MLP neurons of a small language model. Each row is named by its layer, matrix (up: input weights) and neuron, and shows model dimensions 0-127. Each number is 50 + 15 x the weight over its row's rms, rounded and kept within 0 to 99.
A block is one neuron, or neurons of one layer that tend to fire together. After each block is what it responds to, as a language model described it from the Wikipedia text at the highest values.

L3.up320:49 59 64 51 51 35 34 31 23 41 50 35 67 46 52 72 48 50 63 57 35 44 51 73 53 52 46 59 53 68 20 46 49 46 67 68 47 52 19 39 42 54 42 63 23 28 62 32 16 31 36 41 55 55 40 47 78 65 66 20 76 54 25 61 40 29 63 60 32 30 55 50 38 29 52 27 49 44 31 47 62 55 55 66 69 57 56 61 47 50 67 42 55 48 25 61 24 72 22 31 29 50 58 48 16 51 42 50 50 44 52 69 49 62 32 66 71 67 47 50 52 69 68 57 67 72 62 55
Description: Mid-word "l", connectives. The letter piece "l" split off inside a word, right after A, O, he or ob (A-l-abama, he-l-ping, ob-l-igations), and also connectives like and, of, with, by after a noun or verb.

L7.up210:37 57 47 77 53 15 47 48 47 57 61 43 63 71 36 70 70 37 52 33 49 36 44 64 74 36 54 32 50 57 59 50 31 43 75 22 65 37 68 51 19 74 52 68 47 66 42 47 36 88 45 53 63 29 81 45 66 60 51 54 83 71 66 47 44 27 55 72 36 38 57 46 55 34 45 36 24 72 60 71 46 34 64 61 74 47 36 54 49 35 41 59 45 58 14 31 41 51 56 44 65 60 48 53 35 24 44 44 51 34 53 15 65 49 69 50 69 25 36 64 70 63 46 43 43 65 47 39
L7.up293:63 29 45 51 28 30 30 27 55 63 55 54 48 73 41 51 67 54 65 53 47 52 58 64 64 30 54 47 36 84 46 46 50 57 70 47 54 47 58 09 32 61 54 57 51 42 57 31 58 60 22 56 77 28 62 75 48 46 54 54 56 26 61 39 22 28 59 61 14 58 50 49 40 55 51 27 49 66 47 69 57 52 47 54 73 47 44 61 52 28 63 62 41 42 55 51 27 37 30 27 61 67 47 32 38 53 46 59 44 36 39 28 47 22 57 64 55 74 25 50 51 83 48 46 39 55 38 66
L7.up541:48 73 67 33 68 53 37 38 39 44 56 14 40 66 53 59 36 53 30 87 46 45 49 59 67 27 55 22 35 27 37 56 31 36 58 54 35 24 53 33 50 52 66 50 28 92 47 49 54 63 43 62 59 36 56 56 99 79 54 47 75 50 59 40 48 45 60 44 35 33 44 37 40 64 61 82 66 49 51 50 62 16 55 67 67 50 67 43 69 30 46 46 44 53 50 42 56 56 48 48 51 41 59 43 51 63 37 50 43 74 61 58 79 46 51 88 64 70 70 31 31 88 49 22 42 64 47 72
L7.up543:99 51 32 49 30 18 53 25 26 61 63 66 71 55 86 30 71 56 59 65 54 53 25 51 56 33 70 43 56 45 33 45 52 66 73 65 52 35 58 51 40 60 53 60 36 54 57 68 58 48 41 52 62 55 56 36 44 44 50 51 68 48 36 52 49 33 48 53 44 45 30 52 49 51 45 74 52 71 22 54 35 29 53 58 58 49 64 51 22 35 61 51 36 48 40 58 40 55 39 16 28 30 51 60 74 56 37 36 37 31 65 34 96 44 30 72 32 61 58 62 60 66 69 35 64 49 31 45
L7.up667:67 83 60 60 18 58 35 34 40 41 53 54 32 55 55 24 46 52 61 31 48 31 51 42 58 46 53 27 32 62 30 52 56 46 65 64 61 41 44 53 37 48 60 67 27 45 58 48 34 76 35 68 46 68 81 46 55 66 52 40 40 44 38 58 55 55 67 41 41 38 15 35 35 28 58 21 61 35 40 44 58 74 53 63 72 49 66 48 32 57 56 82 46 44 61 39 07 41 24 47 37 42 36 38 29 55 33 45 50 54 55 43 56 38 48 32 73 67 47 53 65 81 47 31 56 53 93 67
L7.up675:50 42 56 33 44 39 30 23 55 58 47 48 29 42 62 37 46 69 70 46 53 36 60 55 77 20 53 25 46 61 54 44 47 59 62 37 53 43 51 30 52 30 52 48 51 93 73 22 54 51 40 69 67 61 39 41 61 84 42 54 76 51 51 53 32 58 35 52 42 47 36 47 51 54 46 40 65 36 23 62 44 49 45 50 66 62 66 37 43 14 51 54 47 27 59 70 18 50 49 51 46 63 41 32 45 90 11 34 13 23 46 66 53 29 70 53 58 36 37 45 62 49 42 53 52 53 38 56
L7.up819:74 19 60 54 72 45 42 38 34 65 67 65 56 66 51 53 62 74 35 52 60 38 49 54 52 36 56 56 46 71 47 51 28 53 36 43 55 64 69 57 62 42 63 35 51 35 60 43 49 77 39 44 74 48 69 08 60 47 45 34 48 44 25 46 74 34 47 80 41 55 00 61 41 32 62 12 44 68 51 48 63 50 48 39 72 42 41 74 27 31 84 59 31 46 35 52 23 35 60 45 47 56 62 55 40 52 47 59 43 61 59 51 58 63 33 57 45 58 53 57 64 67 57 27 42 51 51 58
L7.up841:68 44 69 49 50 39 48 24 63 89 49 54 47 76 56 67 50 36 32 55 33 51 83 80 62 33 42 55 56 81 57 53 50 34 67 49 50 65 48 21 70 61 53 30 44 55 50 53 74 41 31 28 85 60 62 28 66 65 65 70 49 24 49 47 65 54 51 99 18 65 52 47 56 22 59 27 42 44 39 51 65 68 52 54 67 27 60 63 30 16 63 51 61 63 66 45 25 13 38 33 68 50 19 50 23 50 58 47 52 22 34 66 77 43 39 62 44 48 36 31 57 79 61 45 43 58 61 55
Description: Mid-word fragments after initial letters. Word-piece fragments continuing a word split after its first one or two letters, especially l after b (b-l-ood, b-l-ock), plus hav-ing, mill-ion.

L3.up55:28 47 69 34 31 27 49 21 45 59 61 38 54 65 26 73 27 40 55 59 62 47 68 37 42 63 42 69 77 26 34 48 49 29 52 53 38 45 43 32 57 36 25 43 50 55 42 43 33 48 24 75 38 37 53 37 63 81 54 29 48 50 36 52 72 35 29 63 47 54 67 65 53 62 62 21 55 36 55 70 61 23 74 71 51 53 56 58 40 33 69 26 52 32 43 28 37 53 22 37 35 34 33 36 53 29 21 36 49 37 45 35 43 61 52 61 39 61 31 46 74 60 48 74 52 50 18 47
Description: Preposition after membership nouns. Mostly "of" right after a role or part noun such as member, mayor, editor or episode (member of the); also "for" and "in" after verbs, and some mid-word fragments (an-n-ounced, O-n).

L7.up54:60 47 63 45 35 60 29 15 42 64 38 38 69 21 74 30 57 53 37 52 47 28 67 67 62 57 53 29 66 78 50 49 43 58 76 50 46 64 39 59 66 47 29 45 60 72 86 08 49 52 45 44 55 40 51 45 39 47 49 35 57 57 79 70 37 62 65 55 43 43 55 33 43 44 12 37 60 65 52 56 70 75 69 51 49 54 45 55 65 38 67 59 65 34 26 23 37 44 46 56 47 38 37 38 47 89 26 61 52 70 80 55 39 46 61 50 44 65 32 56 44 71 66 21 36 48 56 55
L7.up339:52 58 45 45 49 45 34 53 30 56 52 39 47 59 47 38 44 61 44 40 53 43 60 83 12 43 42 46 57 62 46 46 35 67 46 46 34 59 64 24 79 33 57 46 63 37 48 42 61 46 04 66 44 74 50 78 55 71 52 40 64 64 52 54 43 35 70 68 38 38 64 39 40 67 62 29 78 43 67 70 47 57 40 50 36 32 46 62 64 41 48 25 73 35 29 27 19 41 35 40 43 26 35 46 51 91 53 62 48 49 45 38 24 61 41 86 55 63 48 48 45 75 73 42 26 49 83 57
L7.up387:51 59 69 90 56 51 50 51 57 37 37 38 61 32 48 37 41 56 38 42 29 53 43 46 61 61 66 50 88 47 41 53 27 40 55 80 57 46 80 37 47 48 44 40 42 53 68 16 25 57 45 70 46 60 43 39 62 53 46 48 34 53 66 69 54 53 50 34 34 50 37 53 58 42 55 60 70 30 48 42 21 84 55 67 63 34 44 48 54 46 84 58 39 64 36 26 41 50 51 97 35 32 46 32 44 53 62 58 44 30 39 55 46 54 51 52 48 66 41 56 64 63 40 53 24 14 77 66
L7.up494:62 48 26 34 63 33 30 47 40 53 50 50 69 30 34 41 57 56 58 78 72 56 39 41 55 67 58 46 40 31 54 31 32 61 57 42 48 85 24 62 92 44 64 32 62 68 27 37 50 59 58 36 77 43 40 66 48 60 71 51 46 50 51 47 52 67 52 44 59 62 55 38 29 56 52 57 42 41 44 85 43 18 73 55 49 20 68 49 51 31 77 25 53 26 30 63 52 52 70 58 77 41 65 29 65 21 43 39 44 40 38 63 49 57 45 58 79 53 60 62 35 92 55 48 54 59 81 55
L7.up671:51 52 52 31 48 31 63 59 33 55 41 54 75 53 48 45 25 73 53 51 29 29 74 62 55 54 38 50 46 78 45 50 28 43 47 84 24 81 51 46 59 69 58 48 47 68 72 34 50 66 54 38 43 59 33 87 49 55 55 38 41 57 64 44 58 72 85 59 58 65 48 57 50 44 66 35 41 36 35 34 54 33 63 62 35 22 56 63 60 39 73 71 62 48 15 25 44 51 15 59 51 16 34 42 67 41 56 61 64 57 52 44 50 64 37 64 59 49 74 65 52 54 83 31 40 56 76 60
L7.up686:46 34 67 53 60 37 38 82 25 58 55 22 69 52 47 41 26 54 67 44 63 32 54 52 60 46 46 69 53 36 50 45 58 73 80 59 28 45 65 51 37 59 48 44 63 73 64 38 43 59 41 42 47 49 46 44 46 46 47 63 39 61 32 74 36 47 66 60 37 59 13 25 43 32 32 55 53 59 35 60 49 69 58 52 31 33 55 59 97 39 66 38 63 56 27 35 24 50 33 59 51 36 54 31 65 77 53 08 70 29 36 56 36 40 58 55 59 50 47 53 39 64 70 54 37 27 45 54
L7.up694:51 43 42 45 40 62 74 22 42 51 55 48 63 37 31 49 52 61 32 69 71 19 57 61 73 45 32 62 84 32 00 38 34 83 69 33 21 61 46 54 82 40 32 65 52 31 56 52 43 60 34 68 78 68 65 62 56 83 45 60 53 66 70 49 47 68 57 69 35 53 26 58 43 37 73 18 63 48 61 23 71 66 67 65 47 45 57 55 73 48 76 51 62 50 58 36 37 48 34 57 38 64 50 54 42 41 38 41 63 29 60 38 49 57 35 45 51 52 62 39 30 66 49 52 52 49 59 72
L7.up907:68 33 47 54 40 50 57 63 44 73 41 38 51 52 52 69 26 62 50 61 69 32 61 38 41 40 28 39 42 50 59 39 31 50 35 53 27 28 34 59 63 96 58 64 52 26 57 47 23 64 39 40 41 63 34 54 50 71 71 55 34 41 45 54 34 35 50 55 45 54 28 61 20 47 41 42 39 73 52 60 60 53 52 70 39 47 41 67 56 50 69 49 49 20 19 12 40 41 39 50 74 06 53 00 58 38 45 73 53 56 47 44 65 52 67 48 75 50 62 28 54 78 66 28 59 81 52 71
Description: Mid-word subword fragments. Short word-piece tokens in the middle of a longer split word, e.g. C-and-idate, ind-iv-idual, ed-it-or, approx-im-ately.

L7.up45:63 62 59 37 53 31 41 26 36 39 57 68 77 44 44 44 47 44 43 41 37 59 46 72 55 51 67 57 63 49 58 43 35 89 64 60 40 41 32 28 40 46 50 33 42 30 61 67 68 33 54 56 29 34 31 59 51 62 40 39 27 23 33 59 69 63 53 48 47 57 79 29 56 36 90 34 49 42 50 82 57 48 48 77 32 73 50 47 59 67 56 33 47 56 38 45 50 37 65 39 68 23 09 41 41 55 61 45 42 48 35 68 57 65 46 65 59 41 43 42 56 73 72 66 66 38 46 60
L7.up170:42 22 69 55 19 00 32 12 58 64 33 37 56 59 54 80 48 47 50 64 14 43 69 62 52 19 38 54 52 31 47 38 44 76 19 62 40 60 50 47 25 67 50 53 48 60 59 60 53 55 31 24 63 38 48 59 36 73 56 54 46 36 53 74 45 52 38 61 66 33 51 15 50 67 72 57 51 26 41 37 52 69 75 46 73 45 65 46 55 56 68 38 47 43 55 48 50 17 54 76 86 35 53 38 21 62 46 27 56 30 68 65 53 53 46 61 61 39 50 48 47 43 61 41 76 51 45 56
L7.up347:58 20 70 34 65 23 28 56 45 49 29 54 31 36 60 86 39 75 34 29 47 37 71 78 48 53 69 52 67 40 40 65 43 56 50 51 49 57 68 37 49 58 54 40 65 65 99 48 44 50 64 37 60 58 42 31 45 59 51 62 33 39 28 70 64 68 37 67 39 41 56 54 39 65 48 46 47 43 66 34 59 36 77 59 60 58 55 42 48 51 71 28 22 34 55 53 47 46 63 36 65 81 66 37 23 38 30 19 34 37 43 47 61 58 37 37 39 54 40 64 52 58 48 48 77 40 60 47
L7.up751:58 49 62 40 17 45 40 24 56 53 55 34 53 43 37 31 58 77 26 22 49 41 61 64 41 35 39 36 38 56 42 53 49 61 46 52 39 58 47 40 54 61 44 19 69 41 51 46 55 44 51 49 77 42 45 46 81 74 59 45 78 57 44 56 76 23 59 39 29 44 47 40 49 48 90 65 23 30 53 50 46 76 52 71 75 44 64 73 40 58 49 59 34 81 54 31 23 67 36 37 52 48 41 47 48 32 58 38 46 20 43 61 53 79 38 65 54 66 52 32 58 90 53 34 62 46 50 68
L7.up806:69 36 78 34 23 15 58 06 45 28 25 29 40 59 59 59 49 66 43 55 43 46 47 64 52 44 63 73 38 33 74 54 49 52 46 68 66 31 52 51 50 75 59 41 37 51 70 57 44 56 40 25 62 42 44 34 54 73 53 60 63 45 37 62 57 47 50 60 63 31 50 33 34 33 57 46 69 45 50 57 64 74 69 68 68 58 79 68 56 60 49 67 47 66 38 42 61 06 50 58 77 43 61 52 24 63 56 44 48 50 78 45 54 37 48 44 38 51 70 46 60 56 59 65 65 29 46 46
L7.up913:95 40 63 40 24 50 43 77 53 69 65 58 62 50 40 33 62 51 86 58 58 58 65 52 63 54 30 53 56 48 11 46 38 53 41 48 31 56 21 28 34 51 56 48 31 65 26 61 37 72 61 56 68 83 89 69 53 65 62 23 38 55 55 42 51 48 43 45 43 42 45 53 56 43 67 54 44 29 60 51 61 69 77 72 68 45 56 49 68 49 53 51 37 42 42 35 38 22 54 71 57 55 57 12 20 72 54 58 32 28 74 44 53 50 58 72 38 52 51 39 66 75 53 50 57 28 76 38
L7.up941:62 61 69 42 37 38 38 40 38 49 46 42 29 50 39 62 32 53 54 58 30 65 80 38 54 56 55 34 47 53 25 39 26 54 35 44 29 40 66 21 61 52 36 54 49 49 40 24 49 46 62 43 87 53 68 48 62 50 38 57 77 63 57 80 42 32 44 47 33 26 55 45 49 46 60 50 15 33 63 48 49 33 57 54 69 33 48 46 54 55 93 26 73 59 50 58 43 68 55 56 54 54 54 33 45 52 46 33 28 54 51 69 28 24 43 52 40 46 38 68 80 29 36 46 45 47 47 38
L7.up953:63 21 47 56 23 45 51 60 62 75 70 40 34 40 39 50 29 47 61 46 36 41 37 55 86 33 37 58 47 48 42 39 61 66 65 55 55 55 31 54 61 63 66 65 50 46 44 45 31 54 32 59 77 57 48 44 72 54 44 29 52 57 53 57 36 54 48 37 43 29 40 21 41 73 51 33 44 25 33 55 65 47 66 73 60 57 59 28 72 57 68 30 22 80 36 57 50 58 61 51 54 53 38 44 46 56 49 31 42 41 70 75 58 47 39 57 67 44 60 42 80 71 63 63 53 19 58 31
Description: Word completions and "of". Fires on "of" after quantity or list words (list of, number of, one of, No. of) and on mid-word pieces finishing common words (sever-al, neigh-b-or, tec-hn-ical).

L3.up522:32 33 24 53 56 43 19 63 18 68 59 34 66 31 41 39 40 53 38 38 63 33 79 54 35 30 67 72 62 47 33 48 46 69 79 50 57 61 61 36 65 24 46 49 66 39 70 51 64 57 64 77 52 56 46 48 48 66 29 45 52 47 65 65 57 56 68 43 52 44 32 07 44 58 98 30 57 45 51 57 60 40 61 57 55 48 41 80 47 32 62 52 40 50 60 38 21 65 13 34 42 47 40 31 52 46 33 32 33 61 68 61 52 64 51 63 58 55 46 74 56 44 78 89 52 58 62 60
Description: Mid-word vowel-consonant fragments. Word-piece chunks like and, est, ater, ost inside longer words split after a short onset, e.g. l-ater, R-est-aurant, st-and-ing.

L4.up220:43 82 49 36 24 27 41 40 48 44 42 44 84 37 65 56 50 63 49 52 47 66 63 51 71 60 36 55 59 45 33 41 11 38 84 68 37 62 30 42 46 64 54 68 44 35 42 49 10 71 39 50 64 44 75 40 72 77 47 48 42 49 43 42 65 39 60 56 44 26 54 52 61 51 73 57 63 75 71 49 23 39 58 44 71 20 62 51 49 23 49 49 47 37 53 46 47 62 64 48 29 56 36 37 50 65 42 37 37 52 60 67 25 49 69 78 66 60 49 65 60 76 56 55 45 58 51 34
L4.up238:58 74 59 40 49 39 45 35 35 66 50 28 39 83 45 58 70 41 33 45 41 49 58 57 61 39 51 69 57 48 26 54 46 44 75 53 41 57 56 43 69 75 42 73 14 51 75 55 34 60 43 45 43 47 57 56 51 55 50 40 39 35 41 43 33 57 33 43 60 64 48 49 70 45 53 52 54 59 73 65 62 31 48 52 53 51 49 77 50 51 79 37 65 60 39 61 38 72 28 59 46 40 47 35 25 27 19 46 48 30 93 62 42 17 37 40 38 41 22 46 38 82 28 18 70 70 54 52
L4.up405:77 54 76 70 49 62 30 32 47 39 48 47 59 68 52 68 50 54 53 62 21 54 58 43 89 15 56 74 74 47 38 69 18 47 68 72 37 53 56 48 52 55 48 61 26 38 62 36 41 84 46 46 47 63 47 27 63 65 14 25 51 58 33 45 28 24 49 43 48 57 35 42 54 27 46 56 63 25 38 54 61 31 51 45 51 48 62 76 55 38 70 58 70 49 32 66 26 42 48 48 42 58 28 44 52 86 24 59 54 44 75 72 42 70 24 60 50 40 20 52 51 74 44 36 58 41 50 56
L4.up551:69 43 34 44 29 55 64 45 46 36 40 75 30 28 44 47 49 48 65 51 63 62 35 71 29 48 65 27 41 70 75 52 56 48 45 34 58 71 49 47 61 74 50 69 27 57 55 65 33 41 43 44 39 52 44 50 65 81 35 25 40 57 51 51 40 47 26 49 51 48 59 60 58 51 84 50 64 31 42 41 58 64 58 64 44 46 53 68 45 24 69 53 47 63 39 41 37 62 48 35 43 54 53 43 46 36 48 53 37 42 56 72 64 61 50 69 62 70 38 41 47 61 54 58 68 61 43 59
L4.up773:73 58 44 54 45 25 20 52 31 50 33 39 66 54 49 45 21 67 45 72 48 41 69 46 83 45 40 44 57 32 41 51 33 66 69 64 61 26 48 27 70 60 69 71 35 68 55 42 12 44 57 61 56 53 63 44 58 41 35 29 47 47 66 69 53 63 32 51 51 49 00 27 44 41 51 37 35 46 35 75 54 69 61 57 44 46 82 91 60 46 75 53 44 38 53 51 04 59 36 58 41 53 34 36 50 48 41 59 44 50 69 55 63 42 50 54 57 64 58 72 34 84 78 60 69 46 40 63
L4.up788:78 37 54 33 73 65 43 36 58 72 35 43 27 36 36 49 39 46 48 48 38 38 67 61 56 29 40 57 68 50 35 27 48 44 63 45 45 45 64 53 49 83 35 67 29 38 81 55 15 58 38 49 58 51 52 46 74 72 45 28 52 57 47 52 28 25 17 73 24 57 40 44 45 66 72 37 57 38 96 58 83 53 48 66 77 52 58 50 19 47 54 39 37 80 47 58 13 57 47 34 54 57 29 53 56 53 78 54 52 23 72 33 31 45 54 58 65 23 51 49 40 67 33 50 38 60 32 77
L4.up849:78 40 64 57 39 41 47 67 30 50 65 39 77 43 26 60 44 38 55 71 33 39 55 40 65 19 53 72 53 58 51 68 14 62 37 49 37 54 86 66 58 75 36 49 47 56 57 39 50 62 44 13 45 55 68 24 63 79 22 37 72 47 38 45 66 46 23 58 31 52 33 30 29 38 30 68 46 25 74 44 39 49 33 49 55 62 52 33 74 55 79 62 51 57 34 74 00 61 53 76 48 38 45 46 34 42 40 54 49 34 62 57 37 74 25 61 64 57 32 40 66 69 51 48 44 33 41 86
L4.up987:49 39 50 37 67 29 43 22 35 61 27 63 55 31 44 56 51 71 29 49 50 20 56 66 36 42 45 47 23 65 54 58 40 49 63 61 59 55 38 61 57 45 37 52 43 49 69 46 46 59 43 50 63 31 48 74 68 61 52 39 21 37 66 55 59 42 20 41 39 61 55 42 59 17 35 26 64 64 41 61 90 75 53 51 52 66 51 67 46 44 56 45 46 75 35 66 39 53 39 43 38 47 41 36 35 54 37 55 27 47 57 66 62 22 44 45 63 68 24 62 70 73 58 61 60 59 48 76
Description: Second piece after b or d. Word-piece tokens directly after an initial b, d, B or D split off a word, e.g. b|l|ood, b|l|og, d|r|ummer, D|u|ane.

L4.up128:65 21 48 48 21 55 44 28 14 56 52 60 49 34 26 45 27 47 65 39 49 41 68 46 62 03 37 60 62 44 22 39 32 58 65 50 53 52 58 36 61 59 38 54 67 54 28 84 42 69 59 60 58 54 79 68 72 94 05 47 68 47 56 53 70 55 43 63 27 62 53 28 73 65 43 39 69 47 61 49 79 65 42 54 50 63 64 47 61 37 78 37 51 58 54 57 37 30 45 41 31 43 34 38 42 30 34 53 42 40 44 50 40 30 62 59 47 78 27 38 52 48 45 43 60 34 54 83
L4.up158:63 46 54 59 23 55 50 58 32 53 44 31 50 76 48 56 38 58 57 33 49 66 56 41 71 34 61 37 39 49 52 64 45 44 44 33 50 25 47 36 47 56 43 63 49 38 55 45 47 52 44 48 51 65 43 27 56 69 41 39 35 69 52 52 35 40 31 60 11 45 13 62 35 28 54 51 49 45 61 37 91 70 49 51 55 66 55 51 63 57 64 74 48 47 56 76 25 68 35 65 47 33 46 50 25 31 13 46 33 34 38 46 33 38 43 45 63 50 43 64 49 62 49 34 63 32 57 49
L4.up327:80 28 50 28 51 46 75 69 40 57 54 43 34 54 40 43 43 49 45 50 52 32 49 47 44 50 67 58 47 47 43 75 33 74 54 56 46 45 48 18 44 45 69 45 60 53 40 63 28 41 46 51 67 42 45 60 59 62 79 66 47 73 60 54 57 04 56 49 40 65 13 58 23 64 56 62 65 35 33 80 79 36 82 67 48 61 63 61 47 59 60 55 40 46 21 56 32 73 44 58 44 40 33 44 40 32 26 55 60 46 85 56 38 29 52 54 52 47 52 35 36 35 48 30 52 58 07 43
L4.up372:39 41 51 46 37 57 37 57 38 60 32 28 40 41 42 70 38 73 50 33 44 22 36 66 92 41 45 63 40 42 51 55 30 51 51 49 51 42 36 41 51 63 76 74 29 42 39 64 55 59 38 31 66 70 68 60 58 68 48 65 24 70 58 67 74 18 44 51 16 51 35 47 49 44 43 26 70 69 51 57 85 46 47 54 59 75 48 50 50 53 64 43 24 63 35 38 49 41 42 44 69 59 07 62 21 42 31 77 18 37 62 43 43 59 43 41 86 63 52 48 73 61 94 45 45 25 58 55
L4.up632:37 43 53 55 57 64 63 45 48 59 37 16 49 62 42 50 30 54 60 29 50 57 55 56 38 37 52 80 24 65 74 79 62 53 47 44 55 58 46 38 49 74 77 62 52 28 38 53 46 03 52 59 75 49 73 49 32 51 64 36 62 74 41 61 49 21 49 57 40 36 16 45 51 39 43 37 66 75 22 58 57 50 68 92 71 59 70 47 48 60 58 29 50 54 33 59 33 45 45 37 54 44 39 36 43 33 72 35 31 24 63 27 74 59 48 68 80 50 42 43 66 47 87 37 64 46 42 63
L4.up670:28 34 41 15 53 58 53 57 51 59 61 54 55 38 30 64 31 20 39 69 46 49 50 52 61 20 54 63 49 75 51 34 34 32 66 50 63 25 46 52 51 48 59 64 76 52 39 52 31 47 44 33 66 50 44 49 57 67 43 32 52 73 50 53 64 19 44 60 09 63 18 31 64 47 63 32 52 51 37 77 47 49 52 47 31 67 36 62 55 57 52 25 51 76 22 61 44 46 42 07 64 44 40 55 39 41 58 58 45 21 52 48 28 59 55 61 69 58 55 66 53 61 76 45 65 60 49 64
L4.up780:41 67 62 70 49 36 34 26 54 31 28 51 70 49 67 43 33 70 52 43 00 48 44 41 57 46 73 64 32 53 48 60 31 58 45 67 07 55 40 67 57 52 74 79 39 43 24 37 55 39 58 49 79 49 35 57 84 56 67 54 49 53 36 75 56 44 43 39 47 45 30 46 52 66 46 49 45 63 31 70 58 15 31 79 45 52 54 40 56 35 62 49 39 60 22 66 49 48 47 45 45 51 36 47 50 46 34 64 37 41 57 34 20 41 25 66 64 67 56 50 49 82 75 62 64 66 60 58
L4.up946:70 74 54 27 19 56 71 36 08 64 39 37 62 59 48 63 30 68 53 41 54 53 59 52 69 58 39 71 37 33 67 57 40 55 51 44 29 69 52 33 79 61 33 58 51 57 44 66 43 37 39 66 67 54 78 44 45 74 43 22 45 59 78 49 13 21 45 70 22 49 46 81 49 33 41 50 68 61 71 55 69 56 41 42 66 60 38 47 36 29 59 43 44 68 29 65 47 65 49 40 45 48 32 35 53 24 41 45 65 42 50 36 50 60 54 47 73 77 31 50 51 76 56 42 34 33 58 53
Description: Split-word continuation pieces. Second piece of a word split after a lone first letter, mostly "ue" in "due to", also "uring" in "During", "al" in "Walker".